config.toml
norm = "rmsnorm"
norm_place = "pre"
positions = "rope"
qk_norm = false
tie_embeddings = false
init = "uniform"
init_std_up = 0.0523
lr_mult_up = 1.24
warmup_steps = 200
schedule = "wsd"
decay_shape = "linear"
MLP neurons of a small language model. Each row is named by its layer, matrix (gate and up: input weights; down: output weights) and neuron, and shows model dimensions 32-159. Each number is 500 + 50 x the weight over its row's rms, rounded and kept within 0 to 999. Numbers have three digits each. A neuron's up and down rows have the sign that makes its largest values positive.
Before each neuron's rows, "fires before" lists the tokens most often just after its 100 highest values on Wikipedia text that the model never trained on; "fires on" lists the tokens most often at its 100 highest values on Wikipedia text that the model never trained on.

fires before: "s", "z", " (", "th", ")"
fires on: "'", "ne", "tra", "board", "M", "25"
L3.gate487:610414473525439445435496553416475561469496500498496525517549431444521487506503424434513427505462457507554627465486595473530472520504523430472496538412455576459466458543523494520486472449427545497516518399539424422520554522537551543549487447477431533526440604500508487408476515438505467498472561546505515494493549582561508503425582461437439514459574503505511473584473497487544619446570
L3.up487:611483511500435456548518545509457524538489469447476478614478501448496618485566421442500568395506499514510588507509543482526518491494466492435529485494609474506537412528550543467536540475415573538501568547442421467515564564505475563455417472451536473515470500449423533552484454487455465542460503555453427475447521550533512451459518513535504478521569492432574472592485452473554507340551
L3.down487:444570555531544526611586418534494519565505470552565484477437583514519487525497540485503492550478516446502497536439518482485445436453494607487491517454497554434515484568455466544372467433514475532516529555506421500432451478446574532391539551552545495578540454530562459536469626470481498467545457402639515547585497497546491530463482489577473556558557545451476499437470512496492471474408

fires before: "\n", "==", " He", "===", " In"
fires on: "\n", ".", ").", "\""
L7.gate280:414545461495476511580550476528578431453517474463579531585458512495382551467460635513501619439537543481559521536475522532442530465474519466501447470437504567467530532491386532513513532488512579523473537557558557502419463382468550450464531518487522500544424548483474521488534535586515574488525567502400527487508604452429461539559441507486566432456536484597481549497512519421473523459471
L7.up280:511469519536608547577432550498613531435494489549556455525414472506438515491500528468545611486448562546525493518468523463519474522542517479499440459531518570473514448491463559588559507548472573546477551438549563588518500390518476455506479561522442580585358540538484524462436561619489592486412430571361538477473585470409481465499473485471565455476571431579505614511522460528489531492477
L7.down280:497467492541501552493517496449411475508595417468515437584534449511432559438522478454465452451551562596484430483539430443438476457510564495573438544552460386513492521477495529562475475559524462510512525496545499534545501549488453349471558421479493542496534469445437474397537447491588490504537487480489483582504576467552451515457506513640530547417366425512446524474509548455487476469580

fires before: "\n", "---|---|---|---|", "-", " |"
fires on: "---|---|---|---|", "|", "|---|---|", " Star", "=="
L10.gate420:506614422439515558509473514517458541537520472513536341428573441545420539378511499586445475488514426401407485466529510476572517552479491506499461598548499438547536488516493447486535560532607439498573505532486613531542537555419507552474495544511566554508525504488473564457539393548500572439473512506376454491575583450547543528520621500596452572498515488570497488530495524544508475532581
L10.up420:454423530565482482507486531545507483496454527585533536470492462489489383469375476497597471377498548448458406473618517456476460383523486553489491588460542413457535496503565464438541430588484464453561486490536430434586489514457502623415535499525465515550415377477499514520528458427491520455524492560442411491547504508514493495551495526566484535462520500541426469553570504581530494488471
L10.down420:508605456493460476598549556542526531490511446504511432499390556457492527539531504542454449437396560499520479370511531492662470512521511532474516517508476490478512527525505465463505446488505526605525448505461523509534503559493534498491594608489534425451511531510520492466538470510588557453499550491475464497528565504516485412496454480827527512521494469526504507530508580608490522493516

fires before: "\n", "l", "age"
fires on: "\n", " ", "."
L10.gate314:463465456497534508675563496549474517535487505474496530447515366463588448414435604488444474600524541576481442466494519551493555462447486544413469436564520467557544558516452513504478517578501512412488445514545407590415394654496563473466592571454508565499460459472494478446552487526488500463471464509429485548470479516500526529476428470447468491425508460518449580542559463433520498437519
L10.up314:554436518362471546499466505500471482496512483463533425449519487451517488428507591450456483426475404580464485475506548521529480465564488511498553491516329445455574558519537445567526510434486547562421531513478446500538465449448452503448462464551530535489498505585349494509524593521527454506450498484596453523436507557538489491513487539576365456461462559485432406429642510595394505506514
L10.down314:412510439451470509524504479337566567490500545508497465485518472564535530564467568541545477451430503551453547553535472547603490491497558487522547402435452476460514594469514505551529569474458508570478516392571443514500514489439496387474428464526517487552390536514542469470413512499501566444457499588578508585564550476541472577518463539648605409508510529529539494492530478518469537552492

fires before: "==", "===", "="
fires on: "\n"
L9.gate2:491542414536523467322552564493472500486540490445411498545523442602482537488455485503595527465487519501449443454555530561521535507439474516575480529471461488518450549490461428445570462586425479554609438476559425478535471489443504428468576556497563502505451424545442495499521478472527458472478614478459549378584539477509425417567412493446580505480466453518569468534500493520552494435553
L9.up2:575487488475478492518558555506430473445472507498395454534301577428455466540515538497560601442540516566530424508492508488503563585452583491471491562543519501481433518522525565479446458449488510491578641462493464479480546492534481528480559588469534510481502565488563548511578504545420466427507486519422489507548527507440562426476493514523537444512486525525609528528542427492459466545512
L9.down2:487531410501501500430529487522521501493470488496477456548431529513500504527500473520500460517519480501461461471573520412534557449442580496475433552483464546531436506514544475481530486505524499412533460477500534498528535527470578465464584511515545464493462466481519482485497446523535470470427523551498564485566510479481551541531480488963563504443445420544508508542495492443521496480500

fires before: "\n"
fires on: "===", " (", " |", "====", "\n"
L7.gate335:477538452471484477490510466407535562506518525519530609529522462516464540516474554500517524541419553471382430475482509477456454512519521516569525544505469512530586490573523490519460414472461382451441537554457536522441499472465455461572533565540499527462509599480536478540537574477494488455493450498520489524584621521400547572474572493431488480544526547416439525495488485576522613602433
L7.up335:493479546440531463397476435502552605539469474510521444525469442497510518504453483532585437506467452510490526482525453449432503569524546510562519441565492493488599452570408519687400476480467531507504526546455530524492456475544497392596499525483501599510419465500473416390520462520538475471490467561475445488471441494551546422547420464456452587538504552485472520530443491603495506504474
L7.down335:466451601580454453504519475443429504616463474501472447531438523613475505461477491528420467538529526500548483464496500498547477557381496484511525463410530545478644535546478548411452563402455577505449455514472439500604574488523490509410439518577431491498600464571420553528410490510469581459412452543518547438552524521544522462492505507432592503458473476567511573524589439522509515455505

fires before: "s"
fires on: "'", "les", "bu", " vote", "ea"
L10.gate453:571510433427575480469570624484491523425526481496493529472535511543505542410406513478531468535466342500544467456552455423456469571493462526489524597511511542471438463425498494421399521498451518522540547546496463457455444436512538527476496492479535511456470520570426551485465438388483608495423443421415442475487461562458502522499526574515576519604501523543548493527406433569576470502495
L10.up453:456430544452587490433573531529411588573426541470510467523519467437528529579532476420519524563466402461542534398482471474483515482473322575481464573415428444424511481387490404446497513451429538505391517446506460573496469444444456571542512496426496480537452492510554590558473480418488585532444443404419516487543516528477497511556483617530520563517476455500518473550448474507532554409489
L10.down453:438478532454539492499483460542551553518496536506475429561430493465491463439593451522471543478484587440511545545539543489428418558594458453542508459506500576595472436555515412476564473501540516558455399558495540490499427499581480466515523494459626492475392477478561429415454518428620425572506537460524531556494539376549444554577493498500582513482384523506464543471418526500494543509451

fires before: "s", "ck", "on", "der", "de"
fires on: "'", "d", "la", "ur", "ho"
L7.gate151:469505514541468480474502618486534472499496547463523523507474439570534565411478529447577433551411502421473481507583362520574386550514514490486510495465512405432474484593478527586489530471470502473545493551532472520478392357448616483484494500430456473545448485537519524499538568494549420424521497516550466462502524463484422433561540585492468480434480584525485476581505538479468520471475
L7.up151:429446441552526519450524598500436474488499440573545412488535421469528439549554573462485515626489474472499490503536573509544546454511508514638500595491529496455489522493554521475448539443493574438463486506501471516504443503496481476475452365428468591596501503553456563512469449505474469487514517455515563482612394604492528418442518467570447537501439434524527497493657559430543528500505
L7.down151:487454523545381474531538384496509503572467524448439452472427524531602472503524538459521452444478463475531451471578414537416483482506620542489615600456572535517435479458463442502540512418457541492497472478494448524592426525606556463489461503493553521509548519593518520464475457542562532534521485537459526497501493503546531379568488431661588522521527564601498473520492454514454502493454

fires before: "\n", "-", "N"
fires on: "\n", "==", ")", "R", "″", ":"
L7.gate411:457499500562534509539546435516573522493534454486473520532567392526523440518510521512525420555467441528436527490536503474477497532483445548453493520559505532614504576413513538566506517545520583542531512480470559446471487535501683407483576535562558519511473496429457521453552517415447469407543484398492481472565425455481567462504504433422580409506511507605499562469479486494446521570484
L7.up411:509536513493472503474545520527444590523510444502459495509548493493378519536415517405550455425486436546544460480480458525454537497483523558553532451560496552550526490539479432498507475476392509447494589507462595463569511531467490526499459517520481505524492494508372469423434474493536534520525565571436477462457512541535465410565457526427479556490529538452665437477406450517527577586529
L7.down411:577562494465538478435469469507513571532509519489474561530443521509429440557514532447512498494541456525530421447483475538428461486523554504528539549581514509476558433472515589553473442517466496453463463481519625550525407451473462570532464533612549402564458483533458477498497456474563528474500404578399484448510489505421508505612566592578610497492496445535510465601505498526447556524477

fires before: ",", " of", ".", " and", " in"
fires on: "s"
L4.gate283:493528454531511588558524562406483531482454582494574526466458562498468524441422520527492502574538493547500472513488425593503584459464474463493496496453484401514482485469562434502486570513534455519461540484460455524509401382495421468519431603448432518434426534575558541549529491544431532560506510527577440540465448475368411490521560482399452452494535550553512442497532447493499591550505
L4.up283:521529476468493466461547446508530464539478538459586572517476469466456491469475406466439487481431396469434483444498494505491533456468446441468406497480497481506492517447593508556569473539575478526476497483550557467533424456542452564512570462536577579493514578556497477532517451546485591527398435515486462533553522624518584475502539485488446456545595543364485545556627534449543569424469
L4.down283:403554513564508434494538526547435484440482506544482523454582490545521466515530521550433523513425530447594398467501467547562558553445471555603489576501539443427527589621392480518417462489484502494494487506498444577384531496494458472503525479498421473547366479483600440497436436462495502413510488554591471462508398538526382472537563525510551460529550502521551533492442452516558509494566

fires before: "s", "up", "per", ","
fires on: "es", "les", "s", "ro", "ing", "cc"
L12.gate404:553557410474493498514456457525574524460463407513508557551489552499508501475475484456478513598568465431544517543560566510489457558475569553590453523507528508606513457483594448567478472454558533481469443447430472466547434413546554473389481504597492483510395486543441535523513437441565456510493447406411582570502524488523411509457500448503549495562583528574408527487468517424485600423430
L12.up404:386508420471476486553486443484519487465465437505470515573435528524481507512496517530496557547496503493584489522534491558457556538485569505473471448426541620443526443546439441466555497480521421511416441530483508448531450485534552516518527516450473529541424586501553509517508564435452602614504539384482421497643452492501498426583575510501483494451474538517576486556474498493511436508425
L12.down404:472517439497483525476501468501551408533438516454531451459506476587444452640561476580414467479444578487498595458484501460475494515519475454491606545408517483471560499510498476406413439528516496512523527556473492472559448430512386447474472468540508478590528405486522418476370448485467430526523523509525513580540510451481441577551486408435486553492520547497506440513494503514523559503477

fires before: "==", "===", "The", "In", "On", "A"
fires on: "\n"
L7.gate408:515575482449419448437550525562488565520494518582439483558480532457488475399427510570568570403506424458445447490617541479552497488546472467483439592480464498521412405447564498520555472473473548490532540480493447541521483535451411498412498591475561544453461498456450518435515522489540428485405543498569551502519467543510578428539518450609464479403528505509494559616550458510459616505496
L7.up408:454537369461477500564592510577453484482559482423441546592493515504474543550503530504455432508580602454579459477550541477458566470452507551489500492516489557545505463495612525501563474605506448568562565492483509462488506453549515590451554546556462526476556490472542402430471650500494529398433555478523514489503443429443492353499485515601569519474469474528437497444505426519458512453527
L7.down408:534479519515519573517585524456496539473492519481523460495489512481414520457527463471529453535457517540511533467503528536449533476422512364554549570500541417556493488633434578457487462500508489444522536546513487469588430566479459534454633522390490473509510529495456553508482505353470495566517509483487588380568581500458534525595477562649538534445528397483565483467487590373513496527499

fires before: "\n", "==", "===", "M"
fires on: "\n", "==", "\"", " =="
L10.gate511:471516485431469547515420371552427459428436444575497507468527482464541447470479475406474504457536534445544491463560425543522619425469482553485449569520525479562380545453552485489554441456487502509525543435538453491497502471437494449487501577508506536479484531400546417486524504437530591437515586522371470491521494418517452586500453583521463472434447517551457506520603545443513448559443
L10.up511:527567507473547535412488572444478511442543520525619552531339519519490520605574464470600588496588537568534402592619514464485491503478461473535540542460532468533506488438518477522464479470513540465521506495552506457541518532486561441470525538540607545500512467601529556502543450458503468426495464480455536549566479454485449495497518545538553478495496422576514487523515532570547471559535
L10.down511:557524472502541457555519517506459491632486483497481483510468488446448536417566501516461483438479432459511517453500588503542554493538578461508398542540475519449335445571576469519543418583478582523501528495530511470547500510523481506432595529501473501451495523489536480526470445516510519492402517577505564501479452486502554442572455537571509454458373400515481544479614383467464569436495

fires before: "\n"
fires on: "===", "==", "===="
L3.gate342:556520454482431491506516403513507565521489502446528536481509508470531445452470478527443512464507479505477519509496539539479486496649524501545560463578452451519568545454517453629445594480502466609528498585487560615444499536438456420574530522500500415472565588537574412507486459460433442520490504574508445576464506516477517503486551444464502518525423485406538477429481482467521591551474
L3.up342:425547462539514465517587392511498542458548511507510498538462466507540487553468476531522522462512462560408557569445477456516442507502538496502476367444439464586567618529513423476465467502410451456493552601448544635509467491479486577520554624475553480475471440518455509453513503496485467520514538571530431467548487534457430596490484460462529525431538443523454594520475457452538529578513
L3.down342:494507485520427517438509461481483428541575553487565483445560473578550624477430543499398437456542443440456517536529507489452428512503525564502472434517543493569474504485475479546467481479514526533586503531513590585467458514539463430529526520533519514537543511471535407467594428486488487435442472556507448577650502513414575588514519572513505587480495566510564481476474489467537526479430

fires before: "\n", " The", " It", " He"
fires on: ".", "\""
L6.gate379:487460472542510556550483488497567529449511505549547519500470487451523509486501610513535445427551566541597452476640402427450407523567535472583475495510510549531469494505519427567570560508466511536514439499543510537494566489479501469455526534503513567492510482500452556455468459568518506508466437423401507519552556535443488583505522506460626491440524426558486515540565486410542574405564
L6.up379:473513443511444592559524589507556541425510485519483477555527479419443467438534506453540436475598503518494498523508499427486549523522515519520454537520428563479527549579373470524533412502597588464537397475554396425539498454480579542493450576470537550388437555478444558456486458469531563511529500499439507443431482495540478482546498489583501474539518430568483508528524431476437599516454
L6.down379:440523441537483486554455571422451569514568542486514440594446517522479527548504546533478469446505578552505408501493431505453505527520489499512511431501536453445493475449440489575441491586448467520549438562627458527471512529511473369445573396515516443463507569436476424374562453548497543525534470486491494522496550479484465432422427481575509504453429420562485523485535597457478494465531

fires before: "\n"
fires on: "==", " =="
L3.gate312:458486515476502555494465518452375509398492479603404535486517501442489482563577492480428562491510448495510556449466550506409531507624437492399583489537429553528436471440571508487488506574430476569464507594552580536551517466519481483483536465512516529534424461477489383513604473574472491416541428614561475509585570465504530492561563496483456485502429408514486440529410484508538501497503
L3.up312:511521480505496451502492510510451513519508520554529632515450491457531438468542456605454472445501442506521456529447475499541555505525458578490556492513477470500559532420536471470584478508432554557551516637580552500548473579609457468580606508503547517485490555501467438481503448463543468549356417558541415548626500440406529529531395457436437477511459529503509461484516513526491474538525
L3.down312:504458514489501520438522477454543487564446508426484399461460518542458472549418566426535533500614639531418483539568463458532562478483518523507414470413496548457512572531398561492546511463525474481491421356454565485505536508478426576497467529589607521513509542423507523490460531475520577518571577449426580497492372501521429445486554602456562537395512552493500491569438525501509473520432

fires before: "-", "\n"
fires on: "\n", "d"
L9.gate171:468617522463441519460610456499500562472475541485452479549597423440401489477446627453523455492515502430440410482474501516512427507539506477503399567571458511490466517534411490430508435531493530475499566483497552600477486436440442523443456515589539515492467492452532442529588444564472514514559444483447474432472531521471488636560505547536436581539433584464516438566526531473425484458468
L9.up171:467509511500557499519518498587513487513522511499518526450590474394518433494487550404516435505436525468458356392475465537486526572479597461488475549549485541425533549616499539469494485453498601499497621416444471566527522454496475538488458534429396509603481499446430590510503493496392450498428474588544455489509503505511532518483505464525501473485467510515434493509530532406479505497502
L9.down171:531519468429513595487456552486415474497586554501536457514521493416571444521457552524510476426442525549403513492368443519493468443520585471526527635552585501575445604499536413414555441576383523497465462531479446515437487519523492492471505522539538507472493526626543524455472523524526452456542446515555443495486515497522472549461484514563475550539528481592462422544543516461505507507528

fires before: "s", "or"
fires on: "'", "ance", "j"
L3.gate203:465538456542523510424496631425475484511394528510435503360567508517532568578519515535484466523487407499467507447648507549476471573538518563506551516523462508501441458387558506572496468475425517514487469516492548461468537445516436525494484462392577568460456509501420444475451521570533428443579493487468476556509505581539465499581543483504470539514453593578622472589470486533479509527552
L3.up203:536479509543519537463465559563506522537518540454597447609496483467518545565516445503599446540549382550542512470546524369461470432553437417586509541477514476499448482601538426514437556507516480512470444521490420464467503540481572432575490470376510441538466575474515536568501517501496588469491516482580579456563453470483460507501491464415586508541485537391533451556490549548502541567483
L3.down203:492533467470518525481485487666591565566541589426460542444494491426572472467445492548412454515472517534555387446590518429447626442483449539517431433644432549529499514527420467548473572543494515538420577512464562538543492483419486525507523496517481513460456509500521493543418570541603512460495541509482501503497535493523466426568520478406588512510576484516483485553454519539559433545440

fires before: ".", ",", "\n", " in", " and"
fires on: " States", "is", "o", "as", "ia"
L7.gate26:537586475552535470534523487497513452578493423434593530506379530517406516463393534536511492421524499492470460490537464545556613516475535585422501523505542409509510559408494559492560528488492486481488521507517475541461452424401505495543493517507438468521417483515525485482501480471541470488547506461511428500595523510409506436519526508443510479490541542504444531512478438538370460521507
L7.up26:511448474494534476534458431546560525502529504515470513546591544467615548474452430527393427520523525516534555501495522471438419536484542444589481566495472472538555478558438549606421549530500515471481483521507549406557439511492512422482497460497537515512551464475503404547472523545431436511428443588537500482425522618477446613517470485446560549514602548478479444384488471403471483404473
L7.down26:538490496486491571545558404506490498582535583509533552569453464449413549494503459484480535513517587454517518476460617499461476554574501485458448508552529433551479411515432486538498557540534507419504528524547478484482485492505504526462496523479495523427521538506563468550466531521417511478532401488509437522495430464466439540505497602267595400543538521591496560522482565530388517528491

fires before: "==", "===", "The", "In", "H", "A"
fires on: "\n"
L8.gate3:453539437461548561485495483532556514539554439485492421515572461551510488466621500468543536487476520479505537578437426479600517502414451526468519602444485575491460440451519379545577469479479453544517493592516454432478534515572506557534491548431549491564438464439517456528491458406537514519497537455505611522510547476513541356550412562483597491524522548463467495513571476498512527519563
L8.up3:495516400583480542435486555536566465438498515498546442496436549435507545574537431456502490426556573526589470390498538488481428360547408493552398625510490494435430541527554526517553380607490451409633446426581472514488563463556458551489520585498514497548528456547468434492561534547586568575471538523390520482488517473507393520455473539468525551557479515535506502483520447488518488541537
L8.down3:560440486484498449552560535408523482531435425559446484508445479553417410454523489598492506562582464509452440530464537512496565511511594485441494517593483443488489451521520508590476482485477405486521492534540480422373579421522498340371519510589545519448473444456537487469462517486414532424475555498470569385574487502485593475521523488540553490509450449533616532464501438510502508500461

fires before: "\n", "-", "ist"
fires on: "\n", "log", " |", " =", ")"
L9.gate428:485593507455507451504472449516506439528516497545585465570499583406491513594508525459516525504553529433545524548446486532556409621535382443489453475471487506497510467507490536506488498605553496536565564485490570484543511478516505415473492546533540442549481542567529476474498498514429432466435468523393533489490503405462482463478620473416630506519455540482587521531416431482412560429523
L9.up428:575553441432516540564521460549580531577541451498554507494454490510377554509451645516491530425542478468501468493437516550551499509461565443518507481491509609512539489519409530607475514479518597554464489508501579451417475492508517450514453410451515522485472536442502515494497438495540516496501529378542407535580539481469458479561461499448578523472450473493457439571512480484484606475549
L9.down428:444494517544454512438551501526548534466535525473465531517499483483521518500522404511465482435493542460585448507515475518553538532483519493535548538486469568475512587411495452480486459455473453416517491449464529389547487503536478513461465478630426548532646427579457502497477528575396456450548468599502620475592557589583490535488572465672479511532540620548516515477402487427500440466521

fires before: "-", "\n", "---|---|---|---|", "est"
fires on: "\n", "---|---|---|---|", "|---|---|", " ", " F"
L10.gate264:571476578467429515496519469509482481511474485561470497546446515414427489483464556512548538545553477398441562509511436490497452495420480608588533553517431513530418546494526456511507476507509556468510508506510456496428422583513510578491482555518550499544535496434505516474476512557513562506459461517476469530579518536495607505554574401455471484432435552548548453548519556493482490464514
L10.up264:465526421540465630578488423412423467615498527407550424445465442425425389506473542479567447548526542556498418483519521549508540508575520468480486545497495458421452565515546422458501486412451592529481474452521504498394507498374473558527524513520481484432541543463477475544533462503446507552557479460504381511476544545466441490497526571479433477479516502557561510470509527432526489449575
L10.down264:588531439527438463501460499474541544527462462443505510440391500487503522579447448561538462581503532498434524495481489442512492479523445431473472448571491526572528565537468460410442537566484448508515471571473562549563541550468483437446537527440491431482469525489525453447492431563549483528530412490452421600606421445457471438550474569442580399550542505548466466558505559512567495467544

fires before: "\n", "n", "s"
fires on: "\n", "y", "ay", "ma"
L9.gate78:483611513524518527540478474516597489504483471523586527474352447451452448455503477541508582495541508520529558518496580540435496508466454592431532498584460518421432557513426428435463522654441467537448566524535507505508462575475524383450488548527429616512529485500487456519429545595403542398501542541490424467484519415427509539559500486490477537445447416435518566522499493428425476510562
L9.up78:579470522494496485449430470504432528498521556487464625573503518584459504528514546539475484433495471557522479605518475448465483465536518503405597449480435475492505417514528452517454477398429580538525562508547485441529495497546518501405415564551409454487478507497510544548500556499506561428511523519507406410546485424434582529499499495413591581475471499586583391462457495516455471446529
L9.down78:503506480453477408510566483542502480578561484520489452570399511496401545558543456494492503424508545538392499470434548472494534510501521486576396523505494518432499560423434466500542585530530346478427487404546566519446476566556543496509522438550559581573486428501484511431562482489484489556517447504531566463468568547624431537479544477477545530516519580523472584528509494509542556514483

fires before: "\n", " the"
fires on: "==", " of", "\n", "===", " ==", " for"
L10.gate94:436453444498534563576497486380560475391561549502492616492563415565545473528478524392493520462512399489504537527534460529504437494549494447504456518411413447587591554479525484578597520460529514456525485532483470489546438497484453423477484571442574451476456493551484607449496600469462491394477472539504483625551561484513525510611497488555493416548515571519485568468417492452526533596556
L10.up94:494490409364476520541498476427443544535443464506455511511538518520535514497495525420496467440551443497516422495485603496401500445508515527568565479576448468481510532503551540536422559531491576494489546509586492466462613518475458518495515531597485507593506427501493462517501539524485557438540445489520445533529535467506528424474477488451437531492486395449536444507484544401512586521533
L10.down94:451444479558543590545514485536583463464505368467518524478413563531448481460544456563564519516369431476515435444472580628487457547454562461520528420528458564510559459576471480516578488539523437515455507515574499587526492438485596498597418542485531528519494528509488483596485535485557537507589383489468538497512513472484513452507587506599507535479526509468437485533356447481491497480498

fires before: "s", ","
fires on: "'", "ence", "ated"
L4.gate57:460461457445443546501492545527459506488346534517491425470509527555529498516502485461543502504464482557512553419417459480545533573504468592434579546476465427454449533466464466487422641419540529439523451439562520514441450529452656427433474522337476510458461594487442526531464487462515570401484464467575445537539525433455517529546544578504519507493505551499519482558449512562512461474577
L4.up57:498515502469558518536640510578506531560444562499535559525611392416476376503493457481565482547511520616495507508552523539497528519590443560503417397466425636461462557501547490578500487518491547445477388468487593511546535516586561519481581440625454530491452469540550525434526594437508571502557479482499464481545478448581446477420495463544551423523562581479548546515509562576469506481534
L4.down57:428496358495546506526506556492494496568456463440499434468509454558566492573524471497533624450432439440501470526524418543483516547430533487551550498553471591523541536332512498430448504485570557507417613442511518567522532492550476498382495542491478500411551517502476613553577453450494479609489490547483510518551577529500502467524568438542549568461541457539422464488470529475394466447457

fires before: "\n", " a", "ult"
fires on: " =", "ric", "==", "\n", " is", " =="
L7.gate288:408466445469467483497476486515558467518435562463536507431573411597558500511432570448534456540509508471467404497550505491535490545595522418550534484506581417450490474550532470510503582466472522577507478530446479437490518425499456416519545533582475551506500564402448454459537453426425543473481431486472579476535452524486469570488375423350516636532479509526455525393591510455507557453353
L7.up288:538526518522527560494560515504462467420565519433483429482450435431498456555532469502522439487637483470487510447525503542447489416508564534474538430625506514600462577588466562577545575459377514600512427483503475472495472570386602452458565498488505501502538489534427478600617471523405528555420501438460537510554467517533413544556493535395537499456485461514487519502466424458490532436458
L7.down288:446550477516490495536449439480480515521492448491523605448435527424486493541475509408527458546469561570524507423476542554422467486493417493438518463486561492573507478515449461551549522510494547490587475473396524501552427545484524422535487469450384513512494463547450490511498522524438481473511522485461515550520542465477458589571538434472485499522512465670460459472617393552558492463489

fires before: "\n"
fires on: "==", " ==", " se", ":"
L9.gate17:476512513633499493501445488459514548457530485471503464536453444496513521539473537479639580500546511529454537425488493447515572409553513564462534535364491483389463420507489543517568391504522543523478479537567478515478499504470537431489638545510447505526409494525370466457510494560368543442601472578466576502590473469415481525422464495475453514525513484453428465485452449465514442562459
L9.up17:519518533549543470496518507497517539528545547553485519421543549482434485461429568524499531589510416444484487559443450519420467465461556441439412515522424465480482495543494408514538504479598537510543477581548512563527574469585435523468504483539465405513450472477430524487519387551529533449518478527525392478571423524435540440494496516460452502568518415480527551500471670537579543548466
L9.down17:546459489548503535515475462519482524522630524573481462441515551533510511546513538550505504578503567441511569481495482458466519432498504489605532484453499640484550550572478616568492475567444436523522441482510626576484542593474494468551464445560494488557478453456513533447465480474535493501465518510416478570608543485525564480610602463454548434460491489526499486500425403496470519497489

fires before: "\n"
fires on: "==", " =="
L6.gate259:497547421483514465492419559396566548535556464531629428530498533494612532552468638466475522455436494548531473449505535486345479475509535533521433512501462458534565506512510547541539526467529418495457451504444554473547581458535526390518474460530556489478417474523382546494436466602423476501565463484522518496600487451507486568458601506488449483500477509510408567387499491549553530484465
L6.up259:439447498456644514441524485496554492445409550630555512544398431453506502534558359463496468551506534576483523517449457481514606491639511516453521509525500523492500463496465541485536439495488556489494516618507482566482482443563434490515547550485506497382462606495513503462528454434521500453517518535437467448533524531439478545544477552460571547524474513468556491387464538453509534521544
L6.down259:492459528599416536548517447454438594596572474463518460527526550554493577446499649539503479460501533520511438469557513445387396523380528484549506478526415446505532608467508466479552528489529526572515470568466531534499521429513534496468492413556541490478565543447494534499487550548431541486590500451552546511542448503565434447426504458535437526506522405533462526499530517469594519547468

fires before: "=", "==", "===", "M"
fires on: "\n"
L6.gate408:399485533453473416496626368506485461509581531501484425609512505431520425418489564437473527499430556456520517584500453492496546511427540495549506536563500498505550584545555442466535494455411534501563438441448624436480538476492515485528568537441488528501527572475449522513453398509520572512610536605490553446521529448522449430500438451514494537435465558459563493505491538506556431422473
L6.up408:462513605526512466460505509467395550532391601470503504471486503487433503412491545423400529534609548527500457452552551547449531542471498473459443485518466530519486541441519463571575447529591514477582567509555547530385476481462520478515525501498499496463483420456545608479578525506589479481460482555538592421565578450439483493515481433540536530455472515488512595529533464497551534496560
L6.down408:470572493519515483451482433400528477510439462535438475620476466467534570508478498512575549481441534547433486532449582474446551542486442489415520526474453461448483486617521448438500514413522550519560476479459400504484560490486461393502522521487477419471503500431526499514441529476469509539551602466481506510479471522411493457474400554525549527468449523513536511530526397477495565557610